config.yaml
num_hidden_layers: 21
hidden_size: 256
head_dim: 64
intermediate_size: 768
positions: "learned+rope"
qk_norm: false
init_std_qkv: 0.0312
init_std_down: 0.0048
init_out_by_depth: true
max_grad_norm: 2.0
warmup_steps: 200
max_seq_len: 512
max_steps: 3716
MLP neurons of a small language model. Each row is named by its layer, matrix (up: input weights) and neuron, and shows model dimensions 0-191. Each number is 500 + 25 x the weight over its row's rms, rounded and kept within 0 to 999. Numbers have three digits each.
After each neuron's rows, "fires in" lists the words (lower case) most often at its 100 highest values on Wikipedia text that the model never trained on.

L4.up542:511537533541493483538496495503483504489514506499490509545542482572457516472486548541500499513503484487497522469509492496548484473537495507530510484527492469488515503523490488498483496485490523502475536507495528456512501468508492498460487465495485459446495519539542505522514510495489480543475493475520496491515525505549487510471504508443490532504470520523495516521462488536513492506482470490527465488457515492521475466527518520502498496513461501474480513547479509524483474517463479460473495458520490486520494507460467469475506490549524492486500524466491501520482489472518480528
fires in: "of", "ship", "little"

L14.up182:496477504487498437493522488454535495506524532546536503475508454499517496529468539497488512492481510459516559460517515507484530535528479484506475523521472496507514531476514478494478478463469492503493485510517525491511521477489494461491502471555486492525444484481518529465519497502502517523527489537530507515489486506487498523503492505494541538478487455581508520507498520535504490499494507487509518508503507526507495484488521524506527457515516446489493495484486490499491495496496442475498507509535472468520450479501469519485497526484477496546506529471532503531540509537553464498
fires in: "january", "february", "military", "headquarters", "library"

L17.up330:549482512494519497506461512475513484476462463501471499504485459522522507527494473534530474502513559484529515557448531517479514462486499503476490465472493516511491511514526494583506507501510472500557512486492534541518503471487471492508484495482520503514466490499487500534468480467529479516468473497557499514487557482509525523501461533516461540514493497523509509482470493536509562473514510544554534496497490529502500496481521507490533511486491465500477538497503476511488487483456511490471531525487527500449500492515494492549496564483470541491509487502502485524474483485479504501
fires in: "at", "by", "from"

L12.up194:547512503491472561481496536487524500496543503502552471504510497480523494528524500455508522508512527496503493505496487467536518561477528478486524475503506536524467444462543517498442504464520503484495483492512507505490525474534530478480485448522558507518473474533476515553526511488493514478505504529504523473531512497475491500509438536447473505483497468453481545496509493532516506538527474485456515523496528465494486507478505516506472502486532491484532510482517506510510495492531503507516456528497501510523510511514466463521475468492507495466506507530468467466538499529512518533
fires in: "april", "february", "may", "december", "march"

L17.up29:463488530521511482494523502487453489532504458539494517485521517458509420524491454499505495490509486492521443494492534534513501479539501503506485506487521517501552506450470519515483497483491507549460485515501508489506499532523518547546489518505483524497486473504506480462582518497475530469513477486524514477485516516480514469498524507488482517491518456538484500527470457503504514521498524553435479452456507493454462480479531506550484540492493480486497527489556485474502477516509479509531484563497490512492518512499530563480498494507477493499548546469507509485522505538491512477
fires in: "this", "those", "civil", "roman", "three", "world"

L3.up362:478496465446483456468530494489474504453509480495475465484483482532500522509514518522504537496547528497478515509481479517507510466508503484476465543510522531457533540554485494506525448510447524477498496528494497496505515525506501493508517452497524524494513471478480538487569470493471458532509483475489509473463510487471466469517531521471517550473494511491518545506484502481482510463494481517477465488523512472469509483517548524525538464460490486490486522519516467485551531512519536475535492537504526499440504522511523506497439489538526484525487501499479497505511506562515493545
fires in: "third", "1st", "sixth", "fourth", "fifth", "9th"

L4.up550:494520524495500461519486500485488484455483495478505520513514529440565500497475573467486540499499518512486550508503508538488462512462494475526520501530486519463514475502488491478525503499479499553475507478484506526486518485545488505485514458464451506498483531468474453515535526520537499495496498499493452513475540495502505553482458475445490524481504502510510488518554489485529521475508488498513490508516515516471516524489489472525462524508495501569478496507533457496476513535499547477516486462506535503448505515542492486500498506481432456509499524498489464494498509493495497497
fires in: "2009", "2006", "2004", "2003", "2007", "2005"

L10.up560:460529478500504485519490487459535482498495541496541488523530545484464503492475493455501461483517512484490513513540525491530434552549513483505484471538529457532471498471467498498482469472516550479510510482544507480513553474520484454478480523488498493468526459467504498495506470479533491493483496492491468480486517500514521543548498514474525546497513480542455525506499514538515461508537516509508499505523552500492521477543560488464515474475489501504536513542478528498532501516500479486487468529516487479493478531514547469475493548508526486487490537490515490484507477520508465452
fires in: "a", "the", "an", "s", "and", "appointed"

L12.up317:490474460489544497489489514507476465507427475526491508500498465524520503509476468510473515460459526512520512463490504472499544513487495531513520485484542539433466544495494493506532563451517472501478458490481524509518497486503504491480503524503491439476490519534493485501492501510546476515512508502506534476539515517517488520465447522477510495501523517488511491466496505496524488477510487507481469471486503513525498487526551503513512515510454509516511437516487533490513515526482467543466497486483547515453480548506564509512533532496511471508485492507467478486470478469509472472
fires in: "during", "to", "around", "within", "of", "after"

L6.up12:472495502506582525519489486528493496490538502501500502510494482482515501489559475513517502532517518513537506504508459468515458480549497473514517504504544490556513511496494522497474477521490544493540494541470493469452455482524521448541476516485473497533479493524490474465479507491525473503474507518521544498495530494514532476492440481541483503487525499459492490489443452513506473475438533497555481493499482504463494491496502477505498542473482510512538526530490541492507486482500545494488505528489471449482478514506522526457504523506496497509495489465473498475502490499470481481
fires in: "was", "english", "is", "a", "were"

L4.up168:456511515514547509505482488483473501460484517513520439460517498541498489538503501499491520523516485529521473517487497534477472455510453505520497485468529508519485514498496506556535513508513505521463488513497544553537521493480503484502471496552494568536453536537471464468465484485516468513516513515485507529490486488492471531504527536494491490531508511473479510443475503519505530501492485543507518508530451544487519526503496470495500544509553476528473477459501531519495520462551483519482495476443490505493499500485520485487513481493493468443497498504478512474523507509475518530
fires in: "people", "museum", "because", "married", "said", "opened"

L6.up76:462524493484525523492493531483514491565518518477469496504503496453541489489523513519500487490513501537514477524486516483493514473499499508541529493496537526469491470519481475546475496479494520477512543488491540480503483421515543455496507533537487487468490488535525518516499543531500514515518496498461501497546512503533520519476537549487474469473476539516485521467464472535478539475477476484497473499439491480536505491509469521482551560512513487516464510544487492497529503471477497513505497516506482487516476541498488515486466533556505471497485514486487505484529478502497484505
fires in: "of", "then", "now", "when", "six"

L13.up284:478502529514507521513547505490460517534502478492502469474542502504506467501500512489460486490511519509507514490506530472483478539501490505456488459495515520510508507513528489465488497456485474500564527470549495461485484508488499493508531508449539472529539478509495501535485488509511544552483464507479528492520472500518486499447466521525463534537527465514497499472493500493536511483508499486440514473492472531496494506496496477498491489554504481545531489496507546517523522492486526606469519502455473540494518534503490492480489505457536427493526465505508466484489513508536500487
fires in: "he", "she", "it", "held"

L14.up127:515511510467472528481549495503510477477541451503490510482513468494513523487484490479533473470487531482506484529462532533479558471471432513485477543475528499506494546525470511531502482535473496486506555470513512503501531525495474494555501499484479540501421486511532482508491435481560477479499482513473500531486461530497492494461516496478498520514496506484504525477505495540508537442470508527493482482488539537491527530513497482514481501492516468493515528501496510552468495486511536533523545466511468504477484499480465527496510549496495504562505516531512509459480511477497494499
fires in: "they", "both", "women", "you", "labour"

L10.up733:486475479492559474493449478523515476498488458530531560503481492491458503471472464464469555454520527546494522522488511523486492515516515509488496499480529535463527518456539488511485533466489484510513544513552492548499489476511472483479504489493521445517533527538538488466483474472515453513478493475479530477535484487489506507508494512520463518481479521465512546473518495469510527448535477509516496475506484504497481465488505468439506488519494522494532478502478493499490522482475509519503452472548527543431541528502484483474503549481560510495484520513485512506533478485481498530
fires in: "by", "against", "to", "of"

L5.up355:504530468481461554469488482490490524539505531537496510519514440514481522458480479491510478509494513569523515503500548518514488481519482489534501545484497481487488500528486489513485505478477479497528530497492430533502491503491509485486500515521466480501549518493509500474504499474449520481488469506500486510480432495519454518512547462498473505515440508515534493498479502496472503522502497469499498511480505492520500493514558467527519470507481480510456543535477490505504505530483503515547489440537512518483490499523488496533494516510528519489477512517550475474509531508450491504
fires in: "another", "family", "families", "any", "anambra"

L10.up370:492478473506537444515503473495513522441529492449504528491537519504517491475443526509477489488465515498533508526471509516474570482467478504487493516520489515526480537515493473496453495504514504495517472520490516506450549515497510468502515499484492512489456512545488484479505516529510501470504514478501500523493482511523458498471473544526500537499472473517508491453539517485510464538511535524499512522493560495522495504478501499488491495526519474519553509518453505531489518485531501500497537487489572505543437496496468461523443515476503509519493516529495499507482494510530519466
fires in: "january", "university", "february", "military", "library", "labour"

L3.up0:488487488490453473450485495494508475547508508490460492562486506533545475549521510532539484508480490494505489498467529504525451460517515513515511555482485503531504515515477498482477474493538487444484529519521526485482507480530522487466497485512490535481444492491498501510537528485520503522538474478431532518518511530494458453515531550483487527506472480458476515520519478506475509468480483503528508474553549521503510479490516492531509513513512464495477454480478482484488503515494501489550518506498473498511445539445541551478536492502513513525507536512466483498483484542510530491
fires in: "one", "four", "three", "third", "fifth", "five"

L6.up186:513472553489528534471474490525523458497509510498471506509494509462502492539520486522500498489483540489520522494534473557463497504471499503513490550502541503534550502544503536508510527465461482557515525551496462523477518523505526502547479479464510479499497503538513522535514504513516518470520494492489502532529494482464501521490488516467506470462506526501518470520457526472497529493476471504508494512470558517457518496495509516493469479504499469492522505548522519488478527532462486491500461494465497472529450455536519493500525526531506492490536452499501475432478534492481529448
fires in: "university", "center", "museum", "athletics", "music", "county"

L6.up202:494487519498463495517490458511477476512494486521492505525531489489511559508457513504492473480511489516527466505484483484468494494511489462494500487484520468516554499509501456511516472529481494497502486541508508498527538573456491528481479492497527496501514507519514512529460507491495525508461498559512508488520550481533506430513533463527521480532507513532495461469482461503507466477528479501476538458510514536492452472496533508507529456492480522479517485500519503536515529504480455539526521554484525490476512475508528499549468517470456494491490509449487488503527561492489530528
fires in: "service", "type", "system", "served", "business", "typically"

L14.up530:538543498470481493504519476489525530514528462478501544458543521461444498460513472522466511512517527467536423520458506471524489527496495471487480550514508484504551477517497523491486491493497489539540541489502489507517491505451484462505519511536526485468489525594506493457483471510541522512484444512479482519512525468514486501552506512496479480514496490526459460504484535486504470511505458509480499458480491511480508515520469515530477464489470479494478496485494490468535507513473516495542472536516524495521511509499517489485557524526511509511515493530529495515513493511464490474
fires in: "to", "a", "the", "after"

L6.up682:506489490492504499495498497515483515537498473520469515518457500517505488494509524505475508522500531510513514488454493457509490525476536486537499474515481530464560510509530466496535551480516472513520516500518495470490534460511508521466478482477501508526520459456504450534519467514524484527480484479498495504525506490512506472479522494469446519498505503501526574467498464548507528478489500500540502493524510505467537534494508471520497495530508539472517497508481465510478522460469482504539520534543453500477531519503490522511476427509481497450528474497502505498439491502458537552
fires in: "several", "three", "six", "four", "two", "ten"

L10.up318:471515507490456473496507494501521538476459487489490469519523508476494462515469457545537494508504455528510528518496551487499463474491513465498489505488515503532472487479532520484474498481494511545539477480526557502478516508454496454461462487482496526475545499516499516485486502533477508491450512453540495493504483558524490508511487509475554507500487508564449489509533480535480446491531521555522502563498534512519504488488503468538490488451480473500526519513520506495511492511508513498537474514500498449492529505418566484499483494488510486503509504500479479519517465515506503467
fires in: "as", "was", "became", "the", "elected", "been"

L3.up529:540480487506498524504488495527513489501463500523511566518494487480521511505550519497515486445489437469460508541541437488526512498504553498482477497513524503496523506539544521476477505510472508486479500509487503511508503511471484506512503486488517507478479506513508492513520502543497498479515532498483509533521496525466491493449530462498506535539462475487509514499502498539460510523495455510502485486425487477541498485474473492500496517495472488483510499567516517464537515466478489492453495496546511475478486550538465529467473503469528468521486535498505512459483523474520509485
fires in: "states", "until", "kingdom", "running"

L6.up454:481547519487512502512519506481516494480501478503498510516538521479509517495544480543514530506508485445474438492516484494501490483504521475539495504492547478503480497484546546502473507450483437495509479495517557483525526511481474457531478522515466500472489466545498517470492484518487491524528562534479520478500499498498535456502412516444462508487455491504480484492521512497513521494498547507486512545490515484502548521495512475543464508478512508523479473503485538488519477500486538477511510519453492486524508514526502464481531514496521531518495520455520496507522510480530479475
fires in: "a", "after", "as", "received", "at"

L6.up406:497511515529483520458487502459476468490485520481482488489538531504507502488532548550506490496467534515503485485452554547460550471522478500472510521478497554490461529530518503533511551506502473491494468482504480512537497523481474453488471502487498513530499484460462501538460478501522517486543466514491514495491541489509503478505516489487495487528470517499507473469530504484474523483488498534506523475534533478468505500494542464522465527561490508496515543498486491510480487491479528470538507483489491527480477505510499489473528536470531535521484535506450557497495469558541516500
fires in: "by", "company", "involved", "companies", "modern", "series"

L9.up236:500529493472474499473491519476487530492541489521526533513505561543509514471500497482532501483478470487477534503522512498449512483530471539502493536532523470537499484514483470463424511500532522505505530456458491486521492520515490546518495525525541529512513487527503482461456480467448464495514497545454532531492486536474519484529477516483497506454488474485507517472478485489500503490502526468506487593479477504507480541505496462517476522538481518492490490532465498532498509487548463542509483535483463517513534515529499477535519512468529521497510496488515524447512468487468505497
fires in: "september", "august", "such"

L9.up746:508494536456510503474552477502504574498507491535506534483517505495508515516521498510461518504577488453506489518540510528490505493508508489489515488508539514530501503522489501509510473546483483480502534507513521528482504525529519483475538512469513479485499544513548494505470489495514538499466495507472473501525503508537518478516502533470469510547504545474476488506491519518481457510501505498470467476521437486460516505460499486518495544472460469524472511518503489506534511533508474548529503481472460461468478479486522548501462500493500526502493547529498502530490497509461525465
fires in: "to", "was", "would"

L6.up512:506520483449455470527523517489484480474513525513502483530492507533521488517510516475537499469524510494526473508503538502551500520500502505467470498467493498510483496465458484445480490478493492552555521529520514508471520487502482536484505513484524495506520550517482499477471463476456502502481542546460531518495505547555514495463507499486514490508467482514512523505501479526486486520531554500529455516530464478496529528513543503534529523527468493477440490459507500480496483536511516525508459548461479544540520483496529479513474477524483500460487515527520522490527465468459486477
fires in: "september", "august", "and", "april", "sep"

L9.up107:523446467458467531489490487539507524502498486504502506475527528500534485497470481540511485481526449527557527546475485518499460505525526481524488487517530500520500491526542469492503461529497513493497474521488488521466475533499515496503476514528471469460486483489476547462495521501528494539479486518478491496506489507540535478470480487472499494480517504491428467546474470531464506521531539493513472496495492509487501497461525512513494512479507475503454522518521521509477479540495551525484486500509521472519505510496549506462497507427502459515447483490545506509528510511530507513
fires in: "was"

L6.up482:468474521515448508511489497519502492491483507478503482494463517509527541495508464479510519514504538444525462541545520502537491498479463524519502480490503530538493517537423468474489483479484514492527500523490485457507464531528500540493449504526538518518523552489485484513522537492491510507447465458489511520510501497484496485486459503471534467495512525517505529481489478510480463452507469493493486501492499462452545482500483497496534522512510479506509495481489477454526485449499475454481494558494497512504464477489511512523515530478523493476452500508494514500489521461486528494
fires in: "united", "royal", "of", "national", "south", "australia"

L10.up425:457533567508535542522535485500505508508524484513527460488522496481494508546503500498474503461518499524536527480527506488531473506484448512533534513512519526513517490472498528490510515470481465510519517531531495486466500554503475479521508495443504483518510497535536499510569508508501501517491479530547555497577486483537487517484504450477456499553498516499487518506474504491517467490500481539444488497482484516491488513443493470480482463523482501537519522485470523520536496491471513474461509503496497489469512516486493485487483532493514488532498525525496490515483468516504506483
fires in: "the", "they", "it"

L3.up530:509494473503513518497473494492510490513483510535528461510541534495471501493519501475476514449469498503524513505527494528477509502466469490467487472500555495520495484476497498448492519505535486497518531505503506477531478477498485485462513517485498479482501537513513514508491490494438457518525490525570527539516495506469478491459517506475493510489530480499472538502474468503482486484529524545482513502498505529483479507507519493545483514492551469515514500534473571454487568550511535470536546509511512506466531484503490571516528473452517492507476499486496491505453484549474510471
fires in: "after", "however", "appearances"

L7.up689:523459481497515476494524474468520505529531564507528526494521469514472496494498530513488518505485488519490508522514550497518521497478479496523487457504489473499545463516494513486497467476518488499525508495481527520519484421508534534485497492508495508478444479538501486498529498478496504499538533489510508484476512547458426521445495472523509499456504467508548487470466501473482480519524511470481501491481486512476502547452501488480519518507528514498498482485477515485474537506503509471499528498500546504470457519445479504509474514542500529513518461526512474525501552520488499500
fires in: "january", "february", "portrait", "railway", "headquarters", "award"

L16.up109:516459503511495532472547474547545521452561473507497507485460486524539528458521492506497476494494485494491517495518504488494503511515508483507484463490487520482530552528492465512490492503492514527534479519551523472478433534503528484494490468528502474520554485501478517519489438511534536529514493482504536486517503534533494520521486493468487473482504510484524497481511500513448474529475476527497519465520458500480516492496498499517484479529507530500481526521504531519491490462502522540505440536518532466489480491531429510481493498508511501473474522483450462505507483500479525494
fires in: "university", "states", "justice", "just"

L7.up265:464493498494508458548501480491484464518517486526472531539486460516514503471513532521522470478441517473520481503517516505453464486529460499503469458463453521524485517537508497512551522502543513506543512489481476519477528487445458497524475489494510487537532478487447500543494481491520508527534503478526507522487516519515480508511496506488504538496504454529495529478504498503504500476484498500480491510525495529465466498484513493506507514497520519515510542489489483447521499509508459511449481461491464504493505481446504521530503515486506519531554496530527511484436484500531520513
fires in: "of", "at", "during"

L4.up34:489502515466471463466488487508454512481459504470498515539489521496493522482505486481517513523491505461488470491469500488523500471475518489476521485455520474502518493533533505490500489486501517562496580499474527477509550491554511489530474484489489491520475516446535453498479515526476493486512526508536499485516511480532512501483512501468509441461469506505520546473485471499495487496511532515533514499510504497507520491505505518469575555466492524506531509498526471486510513465543495496535450525477512472504485484513520442529498531517509527521526509497482470502483543522487475520
fires in: "town", "republic", "city", "republican", "vice", "representatives"

L16.up41:474511486464476522531533475481497527512487487444461525491534520477508517524528516498488522541514485454486457502502526484501518523530484499517552524485524487491512496506507542558483518528500457548502484477483443472549467530499479466509493523472484436491465450533486471519516505504497502544473500503510512488468486498506508551539508509477475486498511488490494533498486513550512508515484538490487473522503504467495503495502519486553464511441491491505472484512527498506503489505519533516506508524493488471555527488481492488525494513544519515523482481494554523487486510511498485470
fires in: "a", "after", "at", "as", "again", "among"

L4.up223:513507536485538468494528554549520459510535467509461494478490540522476468480526543490559523453496486487507512448567479527504497491486492469519496494517488504516488489511512470541517482505529492497484473488508518488515539481463497463540470517473470476528470485481501501539524486521496460511513441459483514507494498481479477510507525477467522503520527513515480504534533510537504471513468538531448469485487501534515499478533502498480472561526488465487502519450471505468483467490470444512531511490501468527495471512476487526503486535494533540487516531506500522478509529479517486472
fires in: "on", "non", "one", "zone", "united"

L9.up547:517483534519511506502428495494477539539510486502518476457514511509580505494508524502536489502508486501489502542482478464494456488490525486579474511453445492508510457496463510511482487460517497496553491481547511486509524472505491522509494474495478459476553470522511470505542506480496490472499474495469447521510507506503470502506514486474514493498496534517527495480510494531456505517499487493487523539527480512488469503517524470497474530574467538500498523518513465492476522525505492534521465490504490534461491490491436528526518496477489488506528495543476492443492515536516463505
fires in: "some", "first", "any", "another", "many", "important"

L16.up169:521524475481560481487519512491480492499517492503505495526509466532482497472522451522465476506497499454484460558488515519497494521512533450464477516495493496464527478468507502473501487499536475477528496525496517556490534494529484492519504529489499506503458539522527493533517452498525530522498512514462490505483505487481475501508486548503576464490500489514461509518505517496510483493506492485478518510506496537495491503466530470529483439472462535477447503514478460505466500515567476507485517485522440516488522536516474493547522541534495513535478547504492493506510502502493563449
fires in: "and", "to", "the", "for"

L10.up97:504526583494531490501496528513517544488476499471476477502552534505528498484499493477512473444529477481495496457483495509538493507495466515482516529455552518474530465520493536477501504469492474521515492510471491483479523548449528439526529484512533497468494511509546501536506509517544503458464496514552485507547509504463433539522490456528522521522561481532523510501460501466509535501506504555508465463488493512480482508458520484484508493514510509516538487502480489499497498507482504545502530517473523498460472518520471474490508522495496488478525523514492493454467525496530486521
fires in: "which", "she", "this", "it", "music"

L12.up641:541516530455441554539490506473489484532480459535465494497479501494512490474496520512508569499475517495484474452483492501487513515510485502485461506475565481469504502473513510493536497563531492467534465489557525534519462497481489497505517532505495508502489538521523513498479464526515520489506479494487512504504463501472538489492526496475518479496522470498481515486470484523501494475493477467495486479508418483490495508487514484541515504490466525508551474524474514483507508518470516521470518492504485488531465525505446495524535510482502517466521538545467510485485471500535452522
fires in: "in", "on", "season", "september"

L17.up135:547510508480525515475500480488478571531523478515524523487486513474509505496539547514451510460485453513463515506526475537452514488488494489493548472524542516492514502463503510504464482550505526482503505531507487534455522487516527504531553526498471490499470509516497511486456445502507486501448491508497493494484485517456514499476527512508482497500465527532461479546509502506513491492469495497495454523515476447493498505482524526546445523451472482479491530481512517508528542479534477527490483486486509488524518499484524507478449478479461494542479533517506483505508534469497539449
fires in: "was", "to", "is", "were", "being"

L6.up356:480480530515557491511447461461501490549502467489517458482549507568510489482504512504504499488482503500492500574476520494496490510480521524486503510480529500510546539484527458513496544491465493525506470518497523511524521472466476453484483504480505463530474486521481484527503483515494473518495531513478521463499550496481528535477492499459491506518501508491507477508566491510507498508529455488499495515515487502508492507501493451443523545484519509505540469529482450500517499498480494498508503501523479515480498513517531499460508556487529466455483490524465496450494493504497539505
fires in: "of", "by", "with", "alongside", "to"

L16.up293:541524493469506496551476455519484465510538499470511502524527495512504455508532528449528500518502508478485500503439497503518459473508555495463466451507504527489456492511488554454478462487471493522534475535482488514480519488512529544499529450490533481528460494480489517517486500504470475507492489479502545461520485488495481473544509471482471514521478564490486561492450466549512519511510536507514492505478476504504529508508501504524484500465476511513472517487531481507517525530503467494545500520527525473523530507464519473521505526536513491483487491501455489515544520518484527463
fires in: "april", "february", "apr", "fifth", "concacaf", "september"

L17.up636:496527493494522465541519509530524491495465482413494491490526498546526467558530524496498503470525525509483501456536556473512511489487441490580481501497525471498518535465511482480496509513526464460515513486480557531485499501479544508486467523488515504497494470497464506522517524495465467553504522475493489497496473529454478477510485524468477487521497500463491536496474507542505496528477488502480492525484508530504459459503456455498495493472479519502533519494499526479551471469453492504503497525504497518524520541510527524506500484489510510490472449540500485502488531524481493511
fires in: "three", "film", "fifth", "february", "fourth"

L4.up493:579533480490481499491492513506492430506527465471512500467474443511498488525535489529483500484556510481526518532519500520456525475486490538507538518512531530498436514534483445535510495478499479510544538514491534515567522475549466486490460543475521485547473502517490494470513488520501485490506476516516511526465493493497499489504485487448476489515524499513486519483516516550503553505473517520510529535469504466518491486512523530521466526477508483532474514493508480500506448433477530476503470469513488510495535527487470496500476548488516506491515525490470494495501512523492479526
fires in: "women", "green", "where", "both", "woman"

L6.up111:504506495472471533479490464537498503433522509524448496474499515452545529476514471496513537465502499508497472466510493445509498489480506456494526522499533537491521549494537516457472519519516507455483473505526482513518507501506515536495525503502495485528495513489486459469479511530515504481524536522506514485493524494519500518522506463467497509497502478497517478476455489549433494497448508500532515484496453452481534528473493517485468489459501517498506495502437515480529472451463500495511485484508492531496467495518490499502493464547504496520516578519506506449520541489448463530
fires in: "university", "own", "kingdom", "states", "unique"

L5.up574:473478546520537474483488439546495495539528488475528494500487544476511522506561493500514466519458476516507502580503502482498503531481504480478509515501509543445529501475528496498472531476529515515510525477495498470500491524496476521457515516502468485483478414493509484535518495503491486487514486509480526493531509547481484495527518490494490542517472523531507505438488488518516513506484527524543489466541469513524499525527489462496491498498470506503510516476495481527463494457473482555492474478495507519493506523485498496514469478518505482533526510577487478510492472491503487481
fires in: "two", "six", "four", "bronze", "sixth", "above"

L17.up338:483501511522528459521485453510478478488521521506496554531508460447538492485509495466473494500512508485524528500538533490490476513517539468549511490478534495522493467532535494474542516519526516524478512496503515491472469511530493526507425516493474504454473467462523515490495461510495462489452478504495506508514509519495495536516459504477511488476496491561454477465523525533530475508493492503471506515531506461440471483492488498519538521474534519505479496529522522511483477555508493466502498512494519554504493489514508549463455534506538483559482534489543512478504494475473489479
fires in: "a", "appointed", "2009", "2004", "2003", "2006"

L5.up709:513475517415531497540521503521521487498519509549542502509508485514488495499475524509502511506530500511508501446476518518488462486483469485470499530546516501498560490497497484516456475468499500525478494523492496557469514474463465530499478504475496456493512527460515529543499494535503504492494529471504501477487528543489497442519526483534510512505480463502501499546542507536466521453468499478467525504539501488495487453533495488469475529457456465468501490530490495505521513454484483496530511465520511547530483501489477477518519521469488486498514508537529504492471509495498472521
fires in: "on", "one", "only", "three", "category"

L5.up105:482473518532499527473557464474516458481459475523530507532520503461489525480512527486491497460476499556491506507484521520524499515478461536458506473554522498503469515519512514459458468528530527479488498497474471478504486468526515483480489507500472503483489513498495518468514542510502498522545504488518496530506448473464457507474479533479534497498461484502484546497509500528486482488509514497525490497503543564516465490525525499520506476508516510439492437482524460523483491495523540518520509444550509496499468526491470486490492503433476459509476526508485487528527542546505516494
fires in: "career", "however", "power", "labour", "review"

L17.up465:524451517474520507505540510459490520493522514503460453481509502455490507560521497487497489469459532573553518507514460541470505485470516482530468506531539497497497495502448499539524497501470478492553487528466513445458533507498486489511491486502494459477479509532463498540546488499517504518452495542489505524471489531481497507473502516515509522550514506522526509489463473502502510531496507470581513526494487478470527478526533525510481504517518483490502529496521457495516506473506545474477464515498487500507560473522524488493482495484478503537509466525493449484534502502497497528
fires in: "film", "music", "military", "musician", "episode", "museum"

L5.up656:479513483534464513496508487499508476483470515518526528520520507535539510466520514465508527472499545474535531460499544495497438490506465451495516497478527505509482491493461452486517504510471507494507504526457494497495480533543515493513495442474494483460539491500562496493494542515493518489487539491493495531448471485542484516531496483437448473463528515543477487548526533476500505474512458502505477476516545488516545511493482491480531522509487490494471516501516500478476519505460486451512490533499546495517527498500503471522473456487494524497509547511533486505504529496472525502
fires in: "of", "country", "florida"

L5.up431:544534458474545572480473473475528498503511506494494522546511517543487471500514536545482504479506518480575507470460475497514532466535496509472524472485469533512511500492506478502495517480523524463505525508533462525518516530482507476480521544498466441501538533449499464479522483497534486531536534453468518506524533458524523524494501501461480515540510517527503496515453511539496510523503497538517546483483510518474498494460508483461471532531482488505478497516462496517515488509496497499488473539499529493521519456508492505524495499481492478485511504517482479519556463497506478480
fires in: "since", "by", "own", "of", "abbot", "owned"

L16.up494:502539487493500519472526493519488474528481475507478526503481497468482502470490467467546501489466481500483474446491564497480500532493497545509514512500457477461511497500489510469505513501497466523471506513535518554476480533491494500542477516487443486479510501516489478477520521504534545516497486496502483520566529457552531476471524536486444495519513490485443510472484473525501476498543504514531562506440489484494526514507494510534503534453503508463464558503490505476495491493496480499479518524484514501533476507494521542521534508520499513553509520484478486510515496478495492506
fires in: "this", "who", "those", "nearby", "what", "through"

L13.up701:503542550505515494494541501497508464516497523493521509518514563502485507508489489492488499522494480484539507477504498512531513514495541517523504519447532497505480509490467513501499494484480480526504495544462455511511515496513541443508494486488476473477510457523544522522518526540488510496511497460512498485491483507497463489514504468520499451504539479506519541473501426534531541536489508522506507531450480449411479507507497465491511537427477509487517507522538507500463512482459508467489487489487473468520526513489523474510481449513500500472540520491521482499452586484522533526
fires in: "township", "county", "city", "island", "town"

L16.up79:488521533490491501524483490485511464526517507514554540513506526500537527491517508511477521481505487502470538459508508512544474476540480491520460497498505509500546493476517537553520513550477467455545509515502520495484486567481539457496494540499549484494594491512521516494506524471520487530505508519490475501508460520528544510495457469539430517520526491507505517544485476557523471495512512505440482528457496486485481485498486475536486491487484488512538509487473481483509503462478541519532498511472442524494494502485516479492535503502482519509516497490500478523536477485500516514
fires in: "it", "its", "she", "her", "to"